From a checkpoint of a small transformer trained on Wikipedia: 4 heads of 64, biases.
MLP neurons of a small language model. Each row is named by its layer, matrix (up: input weights; down: output weights) and neuron, and shows model dimensions 0-255. Each number is 128 + 24 x the weight over its row's rms, rounded and kept within 0 to 255. Numbers have three digits each.
After each neuron's rows, "fires after" lists the tokens most often just before its 100 highest values on Wikipedia text that the model never trained on.

L3.up460:142096125150095099125131141122150122177131115133116106103164113121132101101132111159177118102121156135110151119137130149143124124129121118155161082168177066160141143126151103131101091173148122102097138110116126116126108146132098130089140143144142133059108170133128154098080131103147103107135152127084114122127156093127114150105140116186095130128124134098132100148157128102112139120175139093119143149127161142098097101133115099157117176131110124112138149146128088115142143130117135165106137102119147123122153141111126121133116137129131152142159109147128146109148134134129118119132129130123105078174121097135131077178109109180140172104150177110138143161140097164121119200104146091085124136088170139098095109127137113148121177094116143133154117104124153100175120088116130
L3.down460:113130118110142171130096127140135127126119122168144146150183092178181088095093162127116145102135115140078150167139089134132149120130130122133121116126123143161149102125117160157164103127144169108135093111101123116147134112151116134122162126154109109162146143159149144117115150119145097121114148124095119088121136164136169117115100111133114077135090130140154102150143141133061110118128131157120134114102115085121139162131109156124121133132099120114107093143142114111219159094139131144075124113103124095126095141122153130098146124122154191188128143103090150119118150088151171157099123103176134142121103105105127116104134110098153130137132088136127153152096153084121089089106090124159173172135108136136144114121115117133093106155108138121145110096138135135149122135141153
fires after: " d", "o", "a", " the", "er", " c"

L8.up313:153125115128136152110123119144114164131090118135161169125115115124104101116087140106104133104112095129131134172101086126133160099089155186160152115131119131112142096131119125140115118183133133122133140128121137176073131129135175126173125120120089132119129143143134138156121125142127116132152166128185072148132149127083102134123098145117174081141132170105112111111135108137155115141079099096134143127102068120107142182086125127100114110131081157104153065148134160116128101141110135162105149129146149138091116137150143120110103135172124114122144127114119127156122136130095136115132122128108151113136126131131126116085181125163135109121156120149125139173135111162134159118133074148102124102150128150091082140100146138104080134136148108150173090125183174167129105108142133
L8.down313:132123086129115175167086157128137136156103164111087120118161098078146138173170177136148102180121105118161130101130156131133146143097145088159105151117116110131156137110141079141141126119100150092125107130165127101135168180136118113133126136149125137098123117078128112136100123123158126107138096128099148130108121103130117102140130122122130101120119122111147112192134119135087149134165142120121148127137143149126111126129128138115128107148175172127141126155142097131136141125090133078115154140101097128069126106141165099119146145120180120138122129123137151117082118064122169136125134165116141157110133142129122146115138134098168125107153114136162134114104109163145105117142119115093126165110162081122156190130103120111141105053150084088159140119148163099166141132138119
fires after: "erv", "n", "p", "w", " k", "N"

L4.up382:107171128132121108129081119115122114121135140084144141093155134116119150098113095111147160082132114117154131127079139128161132109138167156161095151156132163125134175109071109122136114158122179122177094084137183097141166109124096166099095127116107134152143127104126130103065122093135131158162122107116119139117157178132164153100102144168132106125165158148113108132146137075126125117163115157151136149124116159129127088120142145108119111113149153113144158155119144154111139101088070104144136120125095136159136116174115123158140148156108142114179089141110097113121111111106142109158165158077125129106118128143172113101124091172171146113125132131106142135117120133168114135118129102092139148141135144165136130150091114105123123126124115129125111093098118159143115082145107
L4.down382:104145124140119110169094098130125098163124150130140093143103099137148161132116165127120142147146111147143150112110092151095126133118114131106132122068143121130154141169157141104120138115154153163094103141167126135100114152137160108138106150129123155114144136111155127115111142099145137131095119100114134095129110097136094119154161142134148137130114083144123154125100126168137131132099138111167117120133157100080140116135188167141109146142093113134139098109093112105068144142142177078114158165145092171155143153097123117112147117095104169144132124125129122153125144154134127161067115151124081106125184080114107107115107112089134072113123151142138096132091151147102127190118137151121063105126135182130131114130104179133152122137123077140155111137145113153138137121103145
fires after: " s", "r", " st", "on", "l"

L7.up329:155146127149101103116134131111123132154119149093120122139129150115100134136119146128134133096100042129154109148108134094120113124124150149078160127161159079074143133112137115128132138133150076142080152167081181134089127146144137097169118138132105112131136154150114144092136139106102115120126103141123123146137157132143186107115127151165149193112138142094164125096174113124122104167135100088110158105098106117142098121107111115116168121114115105080156147109134139113136137115123133077127112112148139101166095163133118104167128168129153129097161120128136118126140107118151136150068098123104119137092162106110132109178139163120167122124134116143165144157171091100139115135089126150128166172098160130120104095139146167122109126124126137151122153139138107110116130130135176
L7.down329:143119135110139082154144167105136125138141115116081119136156131111120134104138154123157100125083124124149117127072127138114104114127098121130135113134126124149166072146093140129153133152130119182113103109142146134117135175149148142142091096142107127125073085141153120097139134147131138154120138143128129152155122127185120137088156127128137171206108139155110088097151136154154137161127139095149092066133123122119151117124128115124125161127113150103155108119141134110090157173130095113095102137094108113132157180075163141097078126131132132150160077133153154147133119130148163150106170115126148127069147125122140111127127163077134132120103119121125100126160078139094113125117192102114113137098100127131137141145103123113130130148144104173115119168144169123082140144120116
fires after: " f", " m", "0", "5", " a", "6"

L4.up297:093124151099146061148149159133121114152166160122163129126116117141130161152135116155105126124135128134095164127079122132148128139094133125160141120113097123168127129121098129146123136130089101094057089106150146089107161122130118107151096114157126208130148119121198114133141152125136154121156127115144107146123122121117165129099131125149101125121152136123169134122124108146114081128119075166126107135103132130140139141131167128151117110143089128096081123116130140131145133113118153152123159126097082120175148097119091124137113114153123128135095117134106123160180147118121167139127099106091148100199140112167122179117112157115130170048125121112132092138121146109161132114087105137131132116155102118158159128151141120164090126133154090144128116102129113143083136115116139
L4.down297:111155134128164104149147107110117125153157163144121089145112096074112153140104093122128095123110142158153112147137133092152107092123133131080152128104120171124160136156101149121138137119126133124145170177145124123168131135086166104120127122142120111142115094110169084154160092094104127162105142126141153095100160114143117107118087103192158151127133118152160165099133102147134120127129149167100140139118102088129126159087121130171093104131151150126124078171155128127108148121142099123169151123140125088169124140110132146132139132125090114135108161127112120081121143105085088157114127126077158129106160176139161134105156118117152104184144133121140152089115142130158156120147159137148132092130126078150104119118078115127129119171137108123142100092141157130091141129132101
fires after: " h", " ex", "ch", " an", "^", "h"

L6.up473:098146088099097128176119074151122173123136149151116162131136124121086148087113114155188091127109089110148135166113110129156154088127173160158163071166147139137140158097163099133111145181080165130125108121114130114074136100126109138135122106128189120141103163124085114109080116128120167150117159115174127174104159115114137148160189110110157135157105101100091111127116138161148135135142137120108132085117101129092142152111169104130109120130109138127156114101137140114127104123110133132148157123131098127133106149161160116114110106120121093139141131091078141113153135118137138166129136089150100120125105106135159119173148115132157155137107116099138123105093148121128140133109136096131156141141105126147124128139122104121110093122141132135158095122174128163135149134169119
L6.down473:117122124148127168108135188133151087111104142128162121150143114171165127101158155104083108175124147116139092111097136149125145136104128139143107114156128113100130138121106133142115143115119192133112153145127150147117093097109119104117123100111096091158175133124156125136147111171149112166100146138104149158098103112094156125119093142129060101130117150134131089117134147132075084166130152137131150118131147077130109145091153060085113149138149123122112068134115105127143143138175134095118114141122144170121191154109124103139131118164142143127164158119138106119139112135090116146168096121123116140154170109123143160096157131132145115125121135149081133135140136094104143100138093149085106140114136115145144115161071122110149130164159115149115098158096125159121130113129105
fires after: "h", "w", "l", "th", "ff", "n"

L4.up65:119099154169103150128150112146143098146104151120153137151152146128082116131118139128145142164113132105109110102106112153124134087162146111113131183095187099149098124137119141092141112140140105120097134133142132098123122107112111082153128124136169104104138152124135110126098093139119124117111143145103089106142112123126107149135115099123114120098117135134144118110112108112090116118145115075139146114158131147099113119090143141148066145153140132138166091135095101210120102114143137113141162158146105146140132147129140107147097117116164102169083126148144147161126087170137111097120137150135090101156145145126090137135143160168136120164122134077131123138110164134114110073081186134159127120109153175138184181131139151164102103124117172121123155117164145172102143145114142
L4.down65:148187132136070106142140135149118102102149114150123146115064165097089156093107138133149113106137084145126117115148078181140137089144171108127126125127126089138132074130131135117137150083134140124118110146141129151167128151089112148152146094121132115091126117133133142114155092112101147109144096112103111126142102127201146156161125150142151106161127064128136127129090129136116119141121142134126177150146127131118116150121138134157143125204115128139126158128128153137121118110106119140130115156138111145123132131167101140130114144125105089131126142147127129161160166138085115124123121148100145152139126120116079111129123150077096174128085134108130168094126174128142136110084094101138120145083134123154136185142074127111167144176136092145109091098121114131110110155152117
fires after: " w", " W", " A", "ro", "W"

L4.up554:103153160126123070144142144125114159134205123115146101179097119123153168131097110148118171117114111140149154150120109138138181138132113125095166117164126135104138166127066112158148138123138114123102095129128156070135128155160096128118118103146121153138143176144129135087126146123114142126141112154157069133116167138115139115149124150100165163129092125129130121089109118115105080145145133079116126102108145081134133114105103119088110139167134091115128085085091130112136083172146123140127093155152146099135116150171115150117139133068168136133115193151156101111128108115159121112118135153071154130137158159173130093124115121124149129125162136178139132118097092135145101127142164132135104095098127119129112133124118123136114151131131140144141137089126123122114137135122159
L4.down554:111180134090107122129166121106133118129176136120129156149122140106124145131115123102097138128138094133167094131095150123133142116154123095139141115081153131145142128100151104158135131145123137131135127173125118100133155137161140131116135133124186139118118125101147156113152138122123181129133158124145131137138142136128136091186143137136147111103079130074111097122100119110144129136127104098165135112067127125110131162153136123124149138162109100135141104110131146151112141163155125110125097104193134130112143087126092120114147134102128118161132106045083137107118124109091067146096161138135172122173116118132143114146138095161131143136163121095132165132161100147128139141091086080111127142138138164146172127112195130087137127144102097135082146136083155121102176108141090
fires after: " f", " a", "f", " A", "0"

L6.up387:149115110100121176166097119107111126108130120171077143122087130127082109135142142152141132101130128144126122143101122095130128112185085202089115133107104118120151140140082110144143163104110160114119072105139102129124144177134141133098127117191113114149132145126101126120144131125133120136113140102133093124119157119111162123131163122131136137149138129115148137161153118154149107170179124091101115154140128139109133099116115173143161172148131148096168116158143171113126109141116133105158135109101115155122133147123104111163134068126146126123101159150066123117120109134145085090156098128115130133121153157131089114133143081142116140111101141091167120130102120124122138149107142141161126150055154064109149117138152165119157102141137104116166135118139109098095142166160130
L6.down387:131113157122124059129154139165118170124168155090142138152136107153140132138149116092123143106109142145129139151165129109116145112093123106114120123149176110143114133122162148132133146132116141150155090133126101113141160097167148160132130152100118067165085131109107125147140114143118184130123132132097114079147114126150121159137144134102129098108158130145157109082137097151127103109141133113101101155142124124126112141156123136113112192136136109156087074127084144143129119140146128104137074124123189158143117130189131135118132127134096144123137148096173174100120123113153115084121168129102111142132106172139118155115087113106095104118149177145121124171131100110129056130158136125128113125116167116156159128153118151146102120077115115129122095070155128112102104118147115
fires after: "p", "ri", "es", " res", "ep"

L6.up767:152131128146154135074137098152132155103135119138138132096170129103157080120096151142162117128141090136110136097134126148161114169187154138100149121097147142139159139112132125119127154064101110142098115122106141106143119118143142163168100163161098113118125116130115133127142088102099122140128086088111136119101125134112132108158179085115128146100151158129125128095137160129163115132130124157112080140139122143118097139153191111141166134135128160129129111127129080131131135107125118088185100117161111141090089129117155095116175161125123132115104087133133137114183093129162137099107174109134116099194162156168156126122156124125105133115160116145099120133084120168106103142120157110111167132153128119094139135110138108121101133091138093132144159106087111166122130135097146
L6.down767:118130139151155159112093152095149139144108120082118171094125156130156131124155135129116093129129132107112103126156141123142086106105111116118134111118110134172142118141084149137166110119145137121126109140096170107141149138145113137130128133104157167144125151121154125094184176092130137113178073103185080124163149100135192149116143141122123121149126172142091107135138105139128164139081104103148112143091082139130100127127170150146137121129120116128150137147131106130124145143155149138136119096140088138142089107079150102127122090091136124180133137117095152096144138168125130130090171148177109136106136152093089117117153146104107136116131105093095098133122136120100150135111111132146142151092082150130160148128063146114126146131094167121143152134160112105099108181119138
fires after: " c", " C", " a", " e", "y", "ational"

L5.up490:118148107116132111096127159127146090121116118128140142111130125134157123137145141111166163165136137161175139124086144139173118135141180098139162131146137105106079188132067114100160103152122142105123116115103130129100086129181089104112159134126144102144166101164113072143144158133126114099101137159097120088123148156153138152137119129109164148142070139129110090120143148130096122122112153133120149156135125158078158122126109137146101147099131168134134159115102157134103130185160105110119112142118106114154125112122121115147093057108091119134079146167131074098124127151142144090187117153137133117131143148117106132082143162104130139130096125111138128140103157158158147101119131109110149099144115114092154151132122178166114123115136105115139124135135135168134113114119163
L5.down490:137151136160135075114136132120117105164117119144141128163150111086120148147091139110144124128122143127146093145167118130164159107135138128130082099115095124190132147140121139143137108111117157141098121127155140131138116097072130126108139056107106139118116124111145166116107140149147157162148123162135139170137075121131095117126135119135135152111150097133144141166136145161115101142142132140109072143093132137094168126096127111140143141128132151145115152148149110109150096108141136132121136135112144082128150127082110155133122193147166163115159105153142144137158163109047148151080136121147179105187119070131126109160158126145081109132126084104132133100126105103150140117110114098143136158137133078089150139126127117154134127097125106108108136142141084111122089093151159
fires after: " w", "ra", "se", "f", "r", "ro"

L7.up1019:127084146124105144183107108119181128098124150110118142192098087143110130096164168100119086129127150147176096146112118088147139091114130150147108143116108141114128130137156094154088145149146131117120175140111136107115166121109133145143152133139132118134103104133087148191118115119141140127104180131159067150117155133086084143165140109129124099131141120117139104131151122132160106178093134103101150098128130148123111089090118135130130141111150152119135115154144105066115114171128104101140140132121105146131098109123138111178083049137141089143142166117097088122149146156148138135161139115136106167111089166120163125142104145174119165094125159099125152133100121112138135155140088114128108136134141110147148106126103104146153153122150140123123144145091099130129128129141134
L7.down1019:129149091161114116143144165150135120115092144123168090109164150130105109122152126131126144110114126149106105122129125144136118138091086121135109124116105119090169124101152113091130115117132139189110121069121143072160137130092145164108094139080155123130096096134150107117100109128114067091124105127154165106111118139134140132156139159161114101135120168128157140149134142123099126119142167116126110130170147150139139117184162153114145137138129113093146085140125149177196085099152130137176153145140142171139128102152135092135145146116134135154158118128094143104114136124093182130131071150137127159110103084135119148079136131175099101109073111119148111092112132103154108146102133130144129159129142102127137177147131162128122136121135094103111158119162107131158113100131128
fires after: "ep", " s", "et", "f", "p"

L4.up843:123120137093155117113131082117133082153139103084153088127156150089115133111100157085130156150147114117102119113115118114120153104135136086111122126150125183128111136112107106154146113134132108114126139090180135091118143137159151084126109163137137136098112149119151121098124117069100145144110093106121139112162104122119149123159171121121076130146148138118138123107063095077053152102127142165129126152147146150124119137084191140112150113122143121131143128137132126168189125127100135132139133117149128115140184131119136172129114098140120158152110142150086141107133143193136097127123127145065104180133148114144129121129122137143122131147168083129082118135120167133137120135092144105098110152160093113116118152149123161175135136118108163116151132144130139138141170129143128
L4.down843:101113134153095156132117095146140098124133123146125127106110109110150194132120131151121176122081123158142118112164122125124114139134132096165137164157185086175098126154114157131125132122150099143126156129152128117128113098123108122097152145116145106126169137129142114109138117132113113085113112181129150097088118110118178125125129145114093115136164103122138130119141142141139137132145178166145129148159067128109094116109108109136097070094112127133130137114153126130147133110133137160116164123108102153136112081100116148087107167088154104138121163135094108127104165099121142146137120147140152175108087147136126158124122103156138122125168066086139123083123080124154168143154124108166172148144140114106153118088110116201154120136159143139157127121119131123101119092158089
fires after: " A", "A", "ro", " O"

L4.up968:115122139123148077121113159133126100156129134102123163181089145101129137130127106096133133131118124137087116118076111151130131122150187091128109152166158185123126118171126145112113111112140126120129155128113186098123112102150149132100151138117132090140135120133137116121076132133137116141195088111132144123146143124094095135117121112132171178130161156112129134153100136084169134115165108146132149144093150113142118134114096078135118180130126078107167147132148102147103143133142103098145135155154117154202136130132114117105124140116118087156143076140103131165126110127133127127089135161144143173115138112132094098110135083152164131098166091110096126088142116141091166145125115086170155152121133108118122170107140110153116095137166130100123141108099140151118118147124152
L4.down968:120150144105154073126146128157190103145161116148171103129138162163107121096130142097157107126102149151128153137127101153105098122106136119116123092153155155143092106104093137096155099117148135163112113108084155098137121114137098110137075104123133126136136105140161128106088096122105125142153127173137124111128189089124097140113144117127125153125110121097134114141134076101156082141150079145137122126136115101124074101154127089108124131170120126126134087139150119147087137153086163150124148128156158138143164188139138127126136103094109085074157132085113157128128102133160139159121119152179100093149149144156121098089136160127131133171138167135122112133174135166110113097116144135078102131128146120119131122146106160145135164128134137126107145115136107161100147150143136
fires after: " r", " G", " L", " s", "r"

L4.up980:166109167132104164154110112166129120098117119152120105160107106119060124087114090117172153131121156151112121133086156142121102156127154138145168105127167105163094127139119111126120103175178135092110110115146121146135150142089083108105155111143130137118095159120138117105140158097154096106116135145111147140120139094143124138123159147161081117118102142138146132105145121124135128139151119119077097143121131121124160131150127111140175142110110120107142154128156135126117092186150125131111138113198101168117134131104129106090151143067149128122158103082112107129114110156118099148072144187151118111149128159123137105128142114159123138099136147124142127134118081120133168106089147120141180093141095134159065128168117093146149149129127117132124138108119157140135164122133085
L4.down980:099122142122117122116108178159151097121166144139127109161129104167149099122071158119139161133120113138142115170030142120158143149106123123140124127139152137151099100156135137174114156145106133158102144160071139129108132151128121086129140123140142144145126097140138128090140094138185140137127158140114132133134116094161171139111109110148125099100159100118139138094166128146135080098164101137104137099146122080127159126171129101105123159126139149128097120113096127127180095106068118138124148135139151084086139130144121146146101119154117153158130126091109065136159126157104128069141114108120124154145062117136118111136114121145119163120143133127133117151160095147139125107104106132115119162158099152132179111153133100146122109109127122115135099137127150111152141158081138
fires after: "o", " de", "a", " d", " "

L4.up875:130102097174115181163131169181126140155132127117139144142129151153134169123124123087153142139107134087104101103136106162139125130182183079127154141119142107111133135139074131113126124151164112121092102151119149123107140078145115151142173139154121139077144162094112106124120168107110083122103141099126122178113144117116162135142152122101096071158079136136137132123123128142148089124147082134182131177145084128125123173100133120106154173144139128139123100158164127188145095117150100092143110110104124118138133143103136115109135122141147105117114126106139125130108135148169149139069116118070103119121126151139075087118142088143099135111139133159098133113125141082143124107117163106129148156141133117148152115131106110123155150108119145114095113111126129136137110135146157
L4.down875:162143127113160131129128110085072114128096115100132118115141108124131115136141142187112146148127082131104132132148127098103135122170153130142114112146133151197147142135132080121158074128130109139149122154125091102155167154134149148085136125142114148140132081119152136112135100128095123155118133113181094105146118123137112122128111118114108089161166115123103163117100112127125146152094143139152121118113120058135117104143116129087139084118110125116143126098160157126107127091107170113158162144119123111106100134157138100115093134175119164116149108168105141143149166127083111138163105119154168140152126135173135120133078139119131108166145106142120118147162126176102108095137102177149088105097139113120120088142116144125110121176107171155130164176140120117145112105135077
fires after: " W", " F", " Un", " T", "t", "W"

L6.up844:148115116105130117104089160107119149122153117156124129104151102137140136130143107115134142151034141106124155167147118119109137116139171141150119141144135153113097138114111098126147120158121131142128124119134157152115137184121149115138109073112137133146107110148133146119146168114119124151128164122145135208139111134103123134065150071127174124130112141164146122117146119147165097175144136083102118122147162157156164118148135137138113084116116125065145075148122168130163105115126155112152143130160162092129131104113117136123144126112072100149168098127094145153107086085148141076115129161081145123084114150115129115146115130142159087151139115169105132144146119141121102151139100126104125093179112157132106126092126112140153126101108099113143169112132132155140139138139114
L6.down844:132128071110075131108120083088103122133100171123117129105131113111118147107100120142120106107104106141122148138176122173147166139119156140144148098124115154127141145126119127152086137107106130087178207103157139160104152126122146136128119146140079153139142140116132108157180173121110150134115142163119180139138145101111147119192143126147078130097132132104129197117142134126122140129119192156148109132133115124071125167164158111117117133123083121085141146146144096145109154115123105134135110104133098108106137143167114121116119137117160123112133158128125110096136161125116147118139138120144159142135120101166118136124114125144048072104171122103148112115114102151166156122118109111104129139088136138115131107124091102107113119161122142083105137152172144141129123124125152
fires after: " ", " k", " st", "$", "j", "p"

L6.up729:130161133135157143135114101156103127123100100142108120124093119091078170086115131105121094144130145140127134135125098120122158107142143131108157156135147131117127149100113179133122068096123106171090135127149142111172164116171178134129121128131162128145152129071129122108159108112130139115105143139129109098152139107136191122133140142167168077103143147092159094081114120143114133145141138124125138115123126162162105144096123164128072158121153103077096126056078125135129088170142120106116155149114157140108154152127113119170105107185142125138116127116127130162099119170094133108095152120129162132103155165123103144108119155137140135151149079099147098109100157148138121134121123158129097118104135117138142157122163160139135115133094131142117097113151163131143134153174111
L6.down729:137150122159092145123121103098115072145103150155154152124164121088117117070123176157141121107109093159133065124109144074118112108117115146095127127126105126145108141131124162143123138162122159161143105137144106133108137138173140105152118105135157117131144121107074152151192110146124160090163141151092128133130063110112137141127118096136170117143108128121148107123092135154166105125142095140098118092123132127095112138141143135128134100145119088143131141133119150152128171134090144090126151157155109120114143146145074126131127129129109114139116139151132148122100170103119095124119130138111106121115153154086108123117153084090117147170203137121114156134150110131144144139171111122095151188102108178114153151114151124120128124115153123141141172085085152146096152118155146
fires after: " W", "f", " F", "ar", "ard", "W"

L5.up835:156150125099105095130129140111162169100131135159109129167125178155109116112132129111169118096118147126164103132092135112122109156131144154099184117088103104154145104118113145178131069121121140107158163123141090145142158124127129087129145163140160155117133111123165135105100147141168151056127128152138146150171137106147117121138133115163108107103120150126150114127143114138136128135165117128111107102131134111181111131147158138139121109141130141105115103096141075127070095140104145099105156105138116114096134133123130125104156110094167143131149120153098111076162107152142092127130130166103126082138130074128160159129118111123130118132105183096123153132108111183105152153131148123130112137088106160139094088141142117129120148107118134146119179173117119119149104096062126
L5.down835:116092133080126152168131082130103149126180137155117091122147118163101107105155204131165067172118148184131146146124109118136175134084138100078117139103144085155165102134127111124150124099108133138117116139121140122121174139121095134140131117128134102118130128147132121100118124132103129151111087084104153102124110127101152113128118104115123083148111094121162147152096108150135113139115128103111098134080107110135120100123111131109153081113128103137129160157119125137153152099104101104126144101093117131152111141162161145195126122111122097140108172126159101115163108122163167101130110121164135147128140140175127104182129137125174143136101151175123092140127120132150103109093126163145126111130126101143161154129110161171166172126133151139128115098172138140141139138138111
fires after: " ", " d", " h", "'", "i", "a"

L3.up905:161143147139171139163131125104157126168100109158141132142151103123109107123121161120143143153123140133102094120139133172144143126133162123168204123119149095151190129129137115138124125138143120126092114069138121123109122111101150053124106106149160138105122106131143119102152111139123140159137144088104126134138134102118142139171092164128076121126157132132120149158115127117156112105132115131132136115137142088119143124158105095135143149110108125124136122180133112081074112090124135150144111131154161126123120114130114145074137154132152133154153163141123153136091119088130137072143097115120156100154151101091135110040162136125136099124113150145167197162123103163135088149096160089099128132112094167117135160128106152127098116102134108154109117115125109123156107124116117
L3.down905:152117078152119130112117096133121129061164162108090075134121141108105131089104090134099135131137142139087093141137121127084079121120135123120160200113130164129152133123132155081145105112108117153176131129163135162119142127117151127124156117164091151129138163134143135142099136103106109159104145113127117141153090090121123139132155111115148145104113155115138141133164170162143126157141135137150141127163093127083166135129132101108114071148104117150189134141128130109171158106134123151134093137120141140160110143128107144164147091091108146129134158132175113114161131078116108101119151124137129167101116131148101136169103098102096140118121120134113133159081104182134137138121158163146119126096109119108145140096119109172070159135110144104130124159127110143091150114139168
fires after: " c", " C", " d", " D", "od", "c"

L3.up764:138155123111126144161117159104111077132126111142134143157110153149111136129126131128152124166127107122116122146132131130134117102112113157154096112160109132086139175111083139111121091122109097122096126157154149166110129154153118119115152088181118140146163167126113119145144137156134185133162099147126120106107189080121093129114129119121138086129103096138114107112101079159105152142117112096152135107113130143116153124074097112127182126106084143135147146156133142117065163139113135133086163129145132132118160164099158118115053129160171105136100137138154160148153131097117136109134105145106130106099137131127094090148171154128154133101149135110126081135132143139070143155139113180150083180140099149109106158147125116134127104171128120123119120132137123151163113112149104
L3.down764:115097147131122164122116132119131154130119094121135113107143113146133119164127124151158128134157120095127116148132169119119137114155112206140156107134112143115131137177162147130099123097147110122163152141080128125090111112171118070164126124097104122101102135127160114128103166129117123115119134145147121105122117106147103181155082087141109141129121157118165105122148168137142148094104117155120115117136176108133080121115136137152156101097117168091127129062125143142153140114112135104152103122119116104107068141126122123125150111136118106139114155073134129157109131134149188164142068146127134123164087066145163106139129116147120172127159141145143135119116143214132139135098104134128140136138121115144125152104122105158157129157074158094153134107111146095107097117104111
fires after: "n", "f", " k", "m", " m", "ed"

L3.up714:157113092110097106116098076102133134146163134157152132116168119119123111156118110132119091056111106089159137132130114159146130138108143123134143141113119152114167115101145130115112169111117130132089129111114124097139141104187077125153127097159121117093138131108130112165085149137092160155127160093129129123095146129098138154151124093106138163138159138147180148056136127154125106133105098138101149171076111110109176136132152128116166172120104168126126167123146111101127095112106153122141078160126106124149108126129119112123182104127127124121116102158116074113139120161119138137133100156087113137199157138119152118113146086116116132150112108128157193118128117141141135111119135130117129140101140159107144138111167164157101137134148114165131110127134114119145163164140108
L3.down714:140119151094122154129096126105095136119092092122172093161118103117130132123133146133104109129156152152091125137182123123104117136082110150116139116154125113138161105136110136159119151125085114097127118100114122153135142099087105158109107163110124121163137135111144113122142139160178140117167124098077139106143080151159206101145086169133119123105102107119132120108149134165106124108106075105149109091094161126133149154133123091116150104119143143137154071160115157135117120104137115119121130138122089122132116116104146156109152056135118128114112134105129118107173142089157200160111127142136133150100158120154132146131138146128143140118142132129091134156188118119108128106118134181151118160105120111144096179154135128150158098096114177131166133163131120151111104160134139
fires after: "p", " E", " e", " a"

L4.up137:155113096187102142131117113138133083186144082124123134121151156098095077147130112118171140121092077125161142153100137160084136138123138133153120129130149135125166137144137106169114144131174132154138121130142105094095130145113120134154112166141130162087060120147134121110137125138141129110106114138120108145133155104132148149159151146148110095145206121136118135124140112119141144114116135111159114157154174164163100144140159147145122135095098097136088152122121082066112147145102121145137146120168139109111146122128124080047133134105100159093121109131154106154120135127141076101123120108088103126110172145128176113087127107118145116138152140116095101127115156150102119120131115134135129129120163117125127120159113166087125136130125150137115140098162179141150122093101113
L4.down137:135078122114135116065101163155119141096123124153156120113144124139140101135124149176137112110108122096093116158111142143152132107164089133096110140188169119200118145156151161161152150144107125105126156137132134114131108094135086158097123166104099124159152118146113134140157113144089131140162124147122184121059125115081166122119124129133141124106142131129131102154142121140101141159145137122135112132135143136095132107122109103103078110093142148127124130155091085105179119111082153161140090165098140126123091089128105147093127191083141118166106126163106148111123151144131158083154138129129076117139096130128123105116142170144143107133143143147134089149140168158134157126134127118144096112159117105127160125100130117176172122110146143122137130136106152117107120116108126
fires after: "a", "us", "u", " c", "ou", " C"

L7.up569:135116078114121123143151123121156136094132148178130132103134088187164099115137108158134139112141140132165094158146107166113137118136129153114079136110096165102118136138067162098119107120075161133129115141098136123102155137105116132116132136114128150122140121183161132113150127090123156100135115117161154135127111138162136129137131093159140121145153123140149121094133120170177110119123156114098119119149127127132127077146170144125143143150108137112115135059108154121167157089151114158085169093137047116154144114071109121120117096134101092091139132150109121155131130120144151141144133114119137117152141141120100139122119129157191109083156130116118133127120151107126102123118077084106121162146054096153113113117131135160138136137155132147142113146134148154083149139119105
L7.down569:109118124109088134174151141152093142100115115110112129159118087162094137099121094148121095131143147100137122143138090105135121120118113153145098129148135158093135127117183123122139092121110095069172101160136145108139102091119117102116163124103109132159134136106142114146132138091176121140108146076152144129113127104133131113149097148155133100126098155119133118115109157135126129092210111100130134103165103075142137120137093148129093134070129116170147125121089137138122124095145144091178127161139113131177149123156148146111142066122153150124158181103143129166163160096120157106186154131159095128127132150114104159144162168132110111157175144099136133142122122142098127111100162117143141120099122116167124146124129115158123145139107105131101145123141111105100114132158157
fires after: " s", "h", " H", " h", " wh"

L8.up129:205129141117110151114105163160114083123158115146156123148114134128174137159177114074142118116120177130118134119146148137115135103110159112115156171129154081128135108103131149103138131182123093122075119111176125141152084128161121119109155110115134166174108055142125115110134116104095166096145160120172126163097128120124103138097128140140145120104142144135167140118141097126131138124122103153092134133115114133158110109122102117155102128120124145128172080147150125129115150152130144158145140083124137122092111113098161127123130135163130099129150152103138118125139098122106155096173162191121119132105131126101096128069152135142127138111114116126155111162114122067133103119082084123127090088150131132108111099137126152124158102136124168112145162123123107122116095136109159
L8.down129:099098124100174139132132121115177176132104116119107138155119094145140138128103129204148142182134113158127133142143104129108127118110140135130130100115116137147091149124118159116128121118155185141090142141122142104087178130070144140079161143100116142147112147088112084108124141142168114126094109088114112110103131080165141130143120084150094108142120100122134104099085146140142143113161148099128115112172128125099135111119155132132135117161101079112165168111127118098084146085188138122118124109111098161152078170122126170137100129086135110140100127120122157168114147170162133103147155136118163126143138086156103103146149122123130127150123163169117113133135123138122134120159144140119157148139106143132159129151089128118147145132148095147101088158143133107096154106103128
fires after: "ak", " th", " Th", "h", "y"